config.yaml
n_layer: 11
n_head: 2
head_dim: 128
positions: "rope"
rope_fraction: 1.0
attn_scale: 0.0884
bias: "none"
parallel_block: false
init: "normal"
init_std_qkv: 0.0382
lr_head: 0.00785
warmup_steps: 0
doc_mask: false
train_tokens: 203200000
dataset: "wikipedia_en"
MLP neurons of a small language model. Each row is named by its layer, matrix (gate and up: input weights) and neuron, and shows model dimensions 128-255. Each number is 50 + 12 x the weight over its row's rms, rounded and kept within 0 to 99. A neuron's up and down rows have the sign that makes its largest values positive.
A block is one neuron, or neurons of one layer that tend to fire together. After each block is what it responds to, as a language model described it from the Wikipedia text at the highest values.

L5.gate474:48 41 43 48 64 56 71 29 36 67 54 58 33 56 76 29 63 59 71 62 50 57 43 64 42 50 40 55 56 61 49 48 47 60 59 43 71 52 46 57 51 44 43 26 49 41 57 43 44 39 29 52 70 38 28 59 43 78 58 50 38 60 42 46 49 39 58 46 41 56 54 54 33 48 55 38 61 49 50 53 51 55 56 72 61 72 42 16 66 46 32 43 39 67 52 38 41 45 67 59 53 35 26 51 60 51 54 33 50 42 63 47 29 68 45 55 34 48 46 46 56 49 37 62 46 51 38 59
L5.up474:63 34 42 24 51 58 72 35 37 60 41 36 49 66 62 37 54 67 51 42 56 60 41 46 54 61 28 65 73 82 71 51 50 58 51 44 56 60 48 46 72 42 29 38 53 46 62 34 56 42 53 33 38 46 63 46 48 71 44 64 61 58 38 45 87 33 49 30 27 71 34 40 48 40 47 21 70 50 47 40 39 67 67 32 57 66 48 38 58 53 52 51 46 46 51 47 31 49 46 56 48 64 38 38 57 73 78 53 57 51 48 25 41 65 58 40 52 42 50 59 51 46 50 54 44 52 36 57
Mid-name fragments in lists. Word-piece fragments inside foreign or transliterated names, often "h" (Bak-h-shiyev, Bra-h-ma, Mi-h-ály), in tables and lists, plus title words such as It and Is.

L2.gate179:41 32 64 51 53 50 54 38 51 54 48 28 41 46 44 52 46 25 30 42 79 48 47 56 59 66 53 52 68 61 33 20 55 30 37 40 59 69 67 33 38 57 74 70 50 57 60 40 52 34 47 42 52 43 40 60 63 56 62 40 64 49 42 43 40 53 63 62 54 37 49 47 46 59 68 71 60 67 71 56 37 46 68 48 43 33 44 59 67 58 75 59 46 43 49 77 39 49 56 36 43 41 60 48 53 53 78 35 49 55 47 52 60 51 31 55 32 36 51 56 56 39 68 45 56 49 44 56
L2.up179:43 42 70 26 27 55 38 69 51 48 51 39 48 59 34 41 50 46 52 75 41 48 36 49 45 53 52 44 65 43 45 44 31 24 63 38 58 63 55 57 46 48 47 48 46 30 41 33 56 47 15 45 30 54 40 57 64 47 38 42 43 41 51 56 42 53 34 49 30 36 47 78 42 54 64 53 53 45 73 62 37 67 57 43 34 60 37 41 65 49 41 47 61 37 52 62 44 59 52 41 58 49 69 38 46 58 43 37 41 55 36 68 51 31 44 55 25 23 70 50 62 40 66 59 60 52 45 35
L2.gate231:49 64 44 52 45 38 72 53 67 39 46 66 58 63 72 52 27 74 50 49 49 52 61 54 51 49 34 49 51 50 54 63 52 42 44 84 46 58 51 51 47 46 50 53 26 55 33 52 62 39 52 59 53 61 68 38 56 63 55 38 56 59 48 51 53 58 67 45 48 52 64 64 57 55 70 57 52 33 41 34 49 63 48 53 25 66 52 42 52 79 72 55 56 62 49 53 44 39 22 38 54 39 48 39 45 55 57 78 39 35 37 53 31 38 38 52 58 47 40 66 55 39 50 43 50 36 38 72
L2.up231:51 60 49 37 42 59 63 57 68 44 41 56 53 43 57 48 24 48 47 31 68 44 58 47 57 33 42 45 49 49 35 49 56 45 25 82 40 50 33 50 52 71 50 63 66 47 61 59 71 52 52 40 37 53 74 54 72 58 61 41 67 58 49 44 44 59 54 56 39 30 45 67 57 64 72 60 44 37 21 26 27 65 48 63 47 66 46 57 46 56 64 51 54 45 45 61 43 52 45 45 71 49 68 39 57 50 55 69 33 39 46 36 56 39 60 64 60 49 44 49 27 34 54 58 50 44 36 41
L2.gate440:49 26 60 44 45 67 46 50 50 52 67 47 54 24 68 52 48 45 34 60 34 52 32 49 55 44 42 46 61 45 53 46 46 54 51 67 44 52 56 36 63 49 42 49 53 45 56 60 50 44 29 43 34 40 50 53 45 42 34 73 46 44 28 24 52 38 57 52 45 61 39 56 42 56 50 47 35 33 63 41 53 56 47 60 54 46 46 51 72 53 30 58 43 42 51 59 60 26 52 60 75 47 57 43 46 35 73 51 69 39 38 53 63 65 55 66 37 43 67 73 47 58 43 51 55 45 65 45
L2.up440:31 47 49 57 46 46 45 61 39 39 56 50 38 45 63 32 40 53 54 43 33 45 39 55 50 18 48 58 43 49 32 58 44 50 74 58 39 49 45 42 49 33 45 49 57 36 51 56 51 28 38 42 46 45 35 48 59 64 45 77 41 38 47 39 42 69 29 37 41 51 53 44 43 47 46 66 44 48 37 40 75 70 54 40 52 60 44 59 47 56 54 45 18 55 58 39 47 52 38 25 45 37 71 40 61 75 30 50 51 37 32 35 29 44 55 64 39 39 63 53 48 45 52 57 64 38 65 68
L2.gate604:41 42 41 35 36 61 42 58 57 46 61 60 45 31 44 43 63 26 42 44 34 45 46 44 51 65 45 56 64 54 45 48 49 26 25 60 53 77 71 50 61 47 52 54 33 25 64 66 51 55 50 47 37 55 47 52 68 39 47 58 30 55 39 37 42 42 43 45 54 39 44 73 48 43 47 37 47 38 66 47 63 62 63 77 44 45 64 53 52 36 45 46 49 30 51 52 40 34 36 51 44 32 63 35 55 55 61 41 48 41 47 60 56 40 30 52 44 25 69 65 69 31 36 37 51 79 34 52
L2.up604:30 53 41 46 34 59 57 60 70 51 61 54 40 24 37 50 53 19 53 45 42 30 45 58 53 59 41 42 56 51 50 45 46 51 31 50 42 69 63 40 56 36 51 56 46 27 62 43 66 47 44 52 58 66 28 45 75 28 39 44 28 59 49 51 52 51 39 51 47 49 49 78 53 42 49 41 51 34 76 52 66 58 58 67 40 54 54 56 41 56 57 45 30 23 62 43 33 35 33 56 40 34 63 35 44 58 60 43 42 63 53 52 59 41 27 80 47 23 72 55 62 61 45 30 36 66 40 57
Plural noun endings. Plural nouns or plural suffixes, mostly groups of people, such as girls, men, residents, boxers, events, cities, matches; also the "men" in "mentions".

L3.gate35:41 38 61 44 49 66 56 39 49 52 52 58 61 48 60 39 59 59 43 58 51 65 54 36 51 55 44 59 60 49 47 59 53 43 54 55 54 59 47 38 45 62 67 53 51 38 44 60 45 60 60 39 65 73 44 60 30 68 54 55 62 90 57 60 45 56 93 67 26 53 54 37 14 59 33 57 50 57 44 49 60 45 40 45 45 71 46 44 52 43 61 75 62 52 16 53 58 51 58 66 43 57 26 40 45 43 78 40 45 43 43 75 53 30 51 54 58 45 39 49 43 67 64 49 61 31 56 55
L3.up35:37 51 62 43 54 60 50 45 59 52 59 46 59 59 50 64 43 31 35 37 49 52 60 55 63 53 64 61 30 56 44 64 51 70 46 74 42 79 58 70 55 49 58 36 47 43 58 42 53 51 77 52 48 55 61 28 52 52 63 63 57 63 32 54 50 40 59 50 59 64 45 52 36 63 46 64 59 36 53 62 40 46 50 52 49 58 56 38 64 55 67 50 73 73 40 65 70 36 45 71 56 56 23 52 43 43 51 39 60 28 55 48 63 61 48 56 58 51 59 55 48 55 87 66 61 37 46 56
L3.gate212:56 60 31 43 39 64 62 44 44 61 32 54 43 24 30 44 59 54 72 66 43 47 60 48 57 39 44 48 54 44 51 54 44 55 42 30 38 58 34 71 61 25 36 45 48 35 47 39 60 55 49 30 42 65 46 66 79 45 60 66 51 64 46 46 42 57 45 28 51 39 38 39 55 42 43 56 44 34 57 42 34 59 70 56 45 52 41 47 55 49 46 36 36 65 56 73 46 37 78 51 59 49 43 60 54 64 38 41 52 54 58 54 16 46 54 47 49 60 59 56 45 59 37 45 52 46 54 47
L3.up212:47 64 49 53 57 52 40 60 64 57 47 31 54 35 61 26 64 38 69 38 50 80 64 58 60 53 45 47 55 35 64 39 56 63 58 44 54 54 53 72 53 54 61 45 60 63 71 37 44 35 35 51 20 54 41 44 69 57 58 47 60 49 46 58 47 63 43 51 58 53 47 48 63 47 41 54 70 38 63 53 59 35 41 77 44 54 28 65 62 19 36 57 58 51 76 60 58 20 64 55 57 47 24 55 53 47 42 41 56 57 73 54 35 68 46 40 42 27 41 40 66 44 49 66 55 50 59 42
L3.gate508:40 47 50 53 70 42 42 48 59 36 48 51 35 39 59 50 69 58 47 54 43 47 69 68 39 40 51 49 48 31 27 63 51 50 38 46 33 70 42 54 37 39 48 68 63 51 47 21 41 52 34 38 58 74 70 44 60 54 59 56 54 50 47 47 76 71 65 43 56 53 28 50 64 61 60 49 61 63 32 61 59 37 54 34 75 43 44 59 49 62 55 46 65 48 28 71 53 66 50 39 35 56 64 23 41 53 52 36 53 33 43 70 43 48 49 39 65 38 57 58 49 58 67 63 42 31 58 44
L3.up508:27 45 65 50 59 39 55 36 48 36 46 49 41 56 44 51 55 46 56 49 53 42 54 64 65 49 59 43 47 39 37 69 47 54 43 70 65 44 46 46 37 39 42 65 62 53 48 40 48 45 52 43 17 61 67 53 49 54 55 55 51 49 48 62 51 64 59 56 53 63 28 51 53 39 46 36 67 44 49 71 42 41 32 63 55 58 30 59 65 49 59 56 54 35 35 66 59 70 49 40 36 50 72 36 45 42 27 55 58 29 52 67 32 46 48 24 75 36 63 51 49 48 41 58 47 32 63 55
L3.gate540:33 25 48 28 42 49 67 55 67 72 33 30 43 58 65 37 66 66 66 50 42 55 61 59 46 55 47 54 46 63 57 42 55 47 42 37 42 66 70 41 54 51 46 57 42 37 72 45 66 53 38 36 58 59 69 28 49 53 55 63 55 66 46 46 63 44 25 35 32 40 57 44 38 57 47 67 64 48 59 56 55 50 44 39 33 40 35 59 40 62 50 48 46 54 58 57 59 51 75 59 50 53 58 49 36 44 39 61 55 36 55 72 48 63 59 45 57 18 52 44 59 71 60 58 54 34 60 48
L3.up540:42 70 41 45 54 76 39 62 52 60 48 65 50 56 50 40 45 62 35 51 55 60 46 59 52 62 57 42 72 58 42 46 50 46 38 38 66 69 40 61 48 40 51 91 52 60 39 30 23 35 57 36 33 57 47 42 43 51 63 67 51 70 45 51 55 29 48 42 36 67 49 55 52 29 57 50 43 39 62 43 44 60 44 41 54 48 35 18 45 40 48 56 30 49 46 45 63 50 46 57 25 35 58 48 53 45 58 42 61 65 53 50 61 59 67 28 54 68 36 41 28 53 58 50 36 52 37 32
Mid-word consonant fragments. Single-consonant pieces like d or h inside split words and names (Kin-d, Rot-h-ko, Po-d-laska, Mont-h), plus ordinals like 19th, 6th.

L3.gate136:54 62 50 63 46 54 43 52 48 63 52 53 54 55 47 63 40 43 35 39 48 60 59 49 35 49 59 68 72 47 33 64 46 70 43 40 40 50 49 46 80 39 43 48 53 41 64 57 40 51 47 60 61 45 36 36 54 48 40 51 50 43 54 54 43 54 55 44 59 39 55 71 44 46 54 47 63 29 58 59 36 48 35 59 40 44 65 41 55 51 56 66 72 38 49 51 36 58 17 44 61 46 52 57 39 47 66 38 53 52 55 47 59 66 35 41 48 30 36 56 71 49 54 46 27 50 65 47
L3.up136:45 23 33 46 40 52 21 62 41 54 60 53 29 47 39 59 45 32 50 34 65 59 36 48 49 65 42 50 58 35 52 45 33 49 48 48 33 74 46 35 52 56 33 41 55 40 68 75 56 59 42 68 38 35 42 41 37 32 28 40 57 38 61 47 42 51 55 59 33 57 53 55 46 42 50 56 31 59 59 75 76 35 60 54 57 50 49 33 58 35 58 51 38 46 58 62 13 68 33 48 49 60 69 57 46 66 65 70 41 59 63 60 47 52 49 44 28 40 40 62 45 72 50 56 37 46 45 48
L3.gate172:44 49 65 34 24 79 54 54 70 49 65 60 38 49 45 41 52 69 45 39 47 61 57 55 56 49 33 51 58 39 43 39 61 44 42 48 39 71 64 47 54 60 39 73 56 33 56 53 57 40 34 58 53 59 17 52 64 43 48 37 45 55 46 40 62 42 54 72 76 42 46 45 59 64 63 54 56 59 60 46 59 49 63 74 47 38 46 33 71 45 62 72 52 45 39 47 58 39 36 68 66 73 53 32 36 47 70 45 60 46 59 46 41 59 44 52 43 43 50 67 55 48 43 49 50 53 42 28
L3.up172:76 51 72 20 24 50 39 55 55 49 62 46 70 46 55 50 52 49 43 47 48 60 48 35 56 50 70 62 44 55 39 46 64 54 52 56 48 62 60 44 32 62 50 55 77 34 63 50 32 46 43 37 45 49 46 39 52 52 40 57 54 73 48 43 52 52 65 54 55 29 56 48 57 55 55 55 53 66 58 61 54 31 65 61 28 32 38 74 45 35 59 61 63 40 36 39 46 55 48 41 42 54 68 48 56 65 51 50 42 32 34 65 56 57 56 59 44 29 58 33 64 58 59 54 55 44 48 43
L3.gate252:40 52 53 49 36 49 32 68 67 44 84 34 44 38 62 63 51 49 46 66 43 38 66 46 59 47 48 57 44 51 31 54 66 41 35 57 28 58 46 62 47 52 49 54 76 43 64 49 56 51 27 30 66 42 39 28 57 23 41 66 67 60 36 43 39 53 65 52 55 46 26 63 61 40 60 44 56 49 55 23 70 34 45 57 44 57 55 45 55 47 49 44 34 59 37 63 54 55 64 31 51 49 61 47 52 49 59 34 52 50 37 64 68 41 21 48 64 51 48 63 62 53 47 40 52 36 49 59
L3.up252:42 56 55 36 27 57 26 60 62 32 56 56 57 32 54 54 48 49 53 73 40 43 56 35 65 63 38 50 73 42 56 51 55 24 55 40 39 59 53 34 56 74 52 73 50 37 79 53 54 39 27 44 61 39 33 33 50 33 31 51 50 67 47 46 50 38 55 64 66 36 29 72 53 30 79 58 47 42 61 16 56 36 42 47 30 47 55 47 41 43 45 34 37 42 45 50 46 58 50 35 60 69 72 21 48 44 62 44 59 48 43 62 68 32 43 50 66 60 61 70 49 54 42 34 49 51 33 42
L3.gate281:60 45 35 30 28 58 65 49 66 29 59 38 57 48 56 35 41 11 65 45 47 36 21 57 31 34 32 51 53 33 34 57 37 33 62 40 44 58 71 33 41 56 26 38 64 57 52 52 65 54 47 24 36 44 43 32 39 18 46 54 39 55 50 41 62 44 32 38 62 60 40 67 68 31 64 52 44 54 30 59 63 59 45 54 38 38 42 56 72 52 78 53 36 56 43 59 44 54 38 50 76 62 63 50 55 40 65 65 59 40 48 52 55 51 24 45 22 63 56 62 52 52 54 62 46 48 41 44
L3.up281:54 43 39 42 55 54 44 64 51 64 59 59 66 49 54 42 44 38 53 47 46 46 11 56 60 38 58 40 87 41 40 57 53 41 54 38 52 55 83 52 41 52 40 29 51 51 53 53 55 64 46 70 43 60 25 52 34 60 50 47 46 37 43 52 50 31 56 55 58 58 52 44 39 72 53 52 45 50 54 75 66 58 53 55 48 65 65 50 76 51 62 45 32 67 53 58 22 50 47 55 64 76 40 58 38 48 49 40 48 42 23 30 35 56 44 54 47 53 60 39 45 31 29 33 41 55 55 33
Plural nouns for groups. Plural noun endings, mostly groups of people such as residents, members, children, officials, or -ers/-s suffixes like coworkers, Bulls.

L2.gate189:70 60 51 40 52 73 33 37 48 57 32 60 62 57 60 46 48 26 47 58 60 47 39 50 51 56 67 38 63 38 63 54 61 49 61 44 50 49 44 36 52 61 58 58 49 65 43 38 48 59 59 44 43 49 56 33 46 52 40 41 40 69 41 27 45 52 65 76 61 48 49 48 41 57 32 61 52 49 60 44 34 60 59 55 44 39 44 36 50 35 44 66 50 53 33 49 51 36 85 43 56 52 56 26 49 61 44 37 67 49 57 45 72 40 47 46 72 71 35 58 38 46 45 49 64 42 35 38
L2.up189:74 51 73 35 51 70 46 32 66 40 45 46 65 47 42 56 43 30 62 50 76 57 37 45 58 59 55 45 54 40 31 63 59 47 64 52 53 40 51 41 62 55 32 58 47 53 55 35 61 56 61 43 61 46 67 60 55 53 39 57 50 63 49 38 42 57 52 56 47 57 35 53 55 91 55 67 56 62 55 67 45 58 75 60 61 55 52 56 63 46 27 59 45 51 32 44 48 43 66 45 54 63 47 35 47 53 53 38 46 68 44 54 51 45 50 63 51 67 41 44 50 53 72 55 50 49 22 48
L2.gate291:30 57 22 72 36 36 51 60 62 25 62 55 62 49 42 58 56 60 45 39 51 33 51 45 52 46 62 56 52 34 27 46 44 56 38 53 34 52 56 20 43 31 48 67 46 64 57 56 31 38 49 52 53 46 46 47 62 31 58 54 26 48 68 55 44 54 51 39 31 60 40 62 52 53 67 58 62 38 51 50 52 31 30 40 64 77 66 35 44 76 48 39 36 60 58 48 65 49 43 46 53 49 58 51 46 71 64 56 45 55 59 37 60 39 13 50 39 36 48 70 52 72 29 50 35 40 50 46
L2.up291:68 33 76 51 51 59 26 57 68 29 52 72 46 44 48 64 51 68 36 66 47 35 81 32 44 44 38 59 32 43 49 45 56 61 43 48 47 43 59 44 51 35 49 49 57 84 47 39 48 41 64 72 43 74 58 63 57 45 78 58 58 34 54 46 45 47 52 39 33 52 55 56 52 41 44 51 49 68 39 51 63 38 46 70 63 51 42 49 45 67 43 71 42 37 54 45 42 53 55 28 30 36 46 39 61 77 40 49 47 58 48 41 52 62 57 55 55 59 60 57 77 64 48 30 55 48 68 50
L2.gate665:47 52 72 45 34 32 76 64 53 46 72 47 31 49 37 53 68 69 49 41 29 45 65 34 54 30 69 55 32 49 64 42 48 40 53 55 34 61 71 55 83 55 42 35 52 60 55 66 42 46 68 42 57 48 40 57 60 60 77 56 57 45 56 66 63 38 29 58 60 50 42 33 48 51 47 46 27 45 61 59 53 39 59 76 37 56 58 58 38 61 66 57 18 45 39 37 57 40 65 72 57 55 35 45 68 38 32 48 41 40 51 60 40 62 55 76 49 36 44 56 50 62 52 47 56 42 55 62
L2.up665:52 50 45 37 54 43 53 55 67 20 76 56 42 59 45 41 62 59 67 42 47 69 39 36 70 37 44 57 51 52 71 35 58 32 29 46 56 48 42 45 65 51 39 39 31 36 44 51 62 58 29 72 46 37 30 69 35 51 61 71 35 39 30 54 59 48 48 44 50 19 37 59 53 42 49 41 17 55 61 50 32 51 57 51 23 33 59 45 55 55 74 40 64 45 31 28 56 53 47 54 71 59 50 47 64 49 48 58 61 62 73 52 33 35 53 47 50 42 58 36 48 67 63 45 61 42 40 37
L2.gate667:56 48 39 25 47 71 68 48 61 61 54 74 45 55 36 54 38 64 56 50 23 65 33 52 44 41 59 66 43 57 55 14 61 45 57 39 42 47 67 50 48 32 58 48 51 59 41 52 52 50 68 31 52 51 61 78 33 54 55 36 29 34 27 53 54 65 40 38 30 39 61 55 40 52 36 49 56 70 57 34 52 67 51 55 59 68 61 67 40 57 65 77 39 65 56 39 56 60 54 80 28 49 61 56 51 60 36 43 35 55 37 46 54 64 47 43 64 46 65 47 40 34 47 45 46 58 62 54
L2.up667:60 41 64 39 62 54 42 52 15 42 28 39 54 60 79 53 53 33 76 53 57 52 26 26 36 46 40 65 59 34 39 54 66 54 55 41 38 28 59 55 54 23 58 57 52 77 55 56 45 41 59 59 37 76 58 42 49 55 36 51 54 42 64 80 51 54 52 57 33 59 57 45 65 54 57 34 63 45 72 50 40 49 59 35 41 30 42 40 62 50 62 51 43 50 52 50 65 51 33 56 43 51 64 44 46 61 49 66 62 39 37 55 53 64 54 68 28 50 74 54 66 49 68 55 40 63 48 39
Mid-word letter "d". Single letter pieces, mostly "d", inside a word after a short opening syllable, e.g. Po-d-gorica, Lo-d-ger, Po-d-casts, Gar-d-ner.

L5.gate389:29 56 41 46 30 84 47 52 73 62 59 47 36 50 47 55 57 28 46 57 65 52 50 48 36 46 50 62 60 63 45 66 56 23 58 57 32 81 35 49 44 31 43 50 49 28 61 39 49 62 28 62 47 84 30 48 67 65 62 62 42 49 65 54 45 63 44 46 54 48 38 52 51 36 71 38 42 53 60 49 50 52 46 41 42 53 72 50 45 61 44 58 44 46 35 39 60 66 40 49 50 33 67 49 62 65 42 51 32 46 40 49 41 60 51 64 38 45 49 36 51 69 71 33 62 32 57 48
L5.up389:33 44 46 39 46 56 36 51 68 39 68 31 36 56 31 37 55 45 46 31 37 52 30 54 45 37 45 42 56 70 40 61 49 58 40 47 62 53 65 56 52 33 37 75 49 69 36 35 33 45 43 60 62 65 39 45 65 42 52 52 35 72 65 42 55 57 74 51 60 46 43 44 55 56 54 49 28 42 61 36 56 62 57 45 59 53 62 50 60 64 57 52 38 40 75 62 64 34 30 62 55 76 46 41 62 43 32 68 60 43 49 46 42 59 51 84 65 50 64 43 40 65 34 33 54 48 33 45
Plural noun endings. Plural nouns or their -s suffix, mostly for people or information sources, as in scholars, authors, other sources, individuals, others.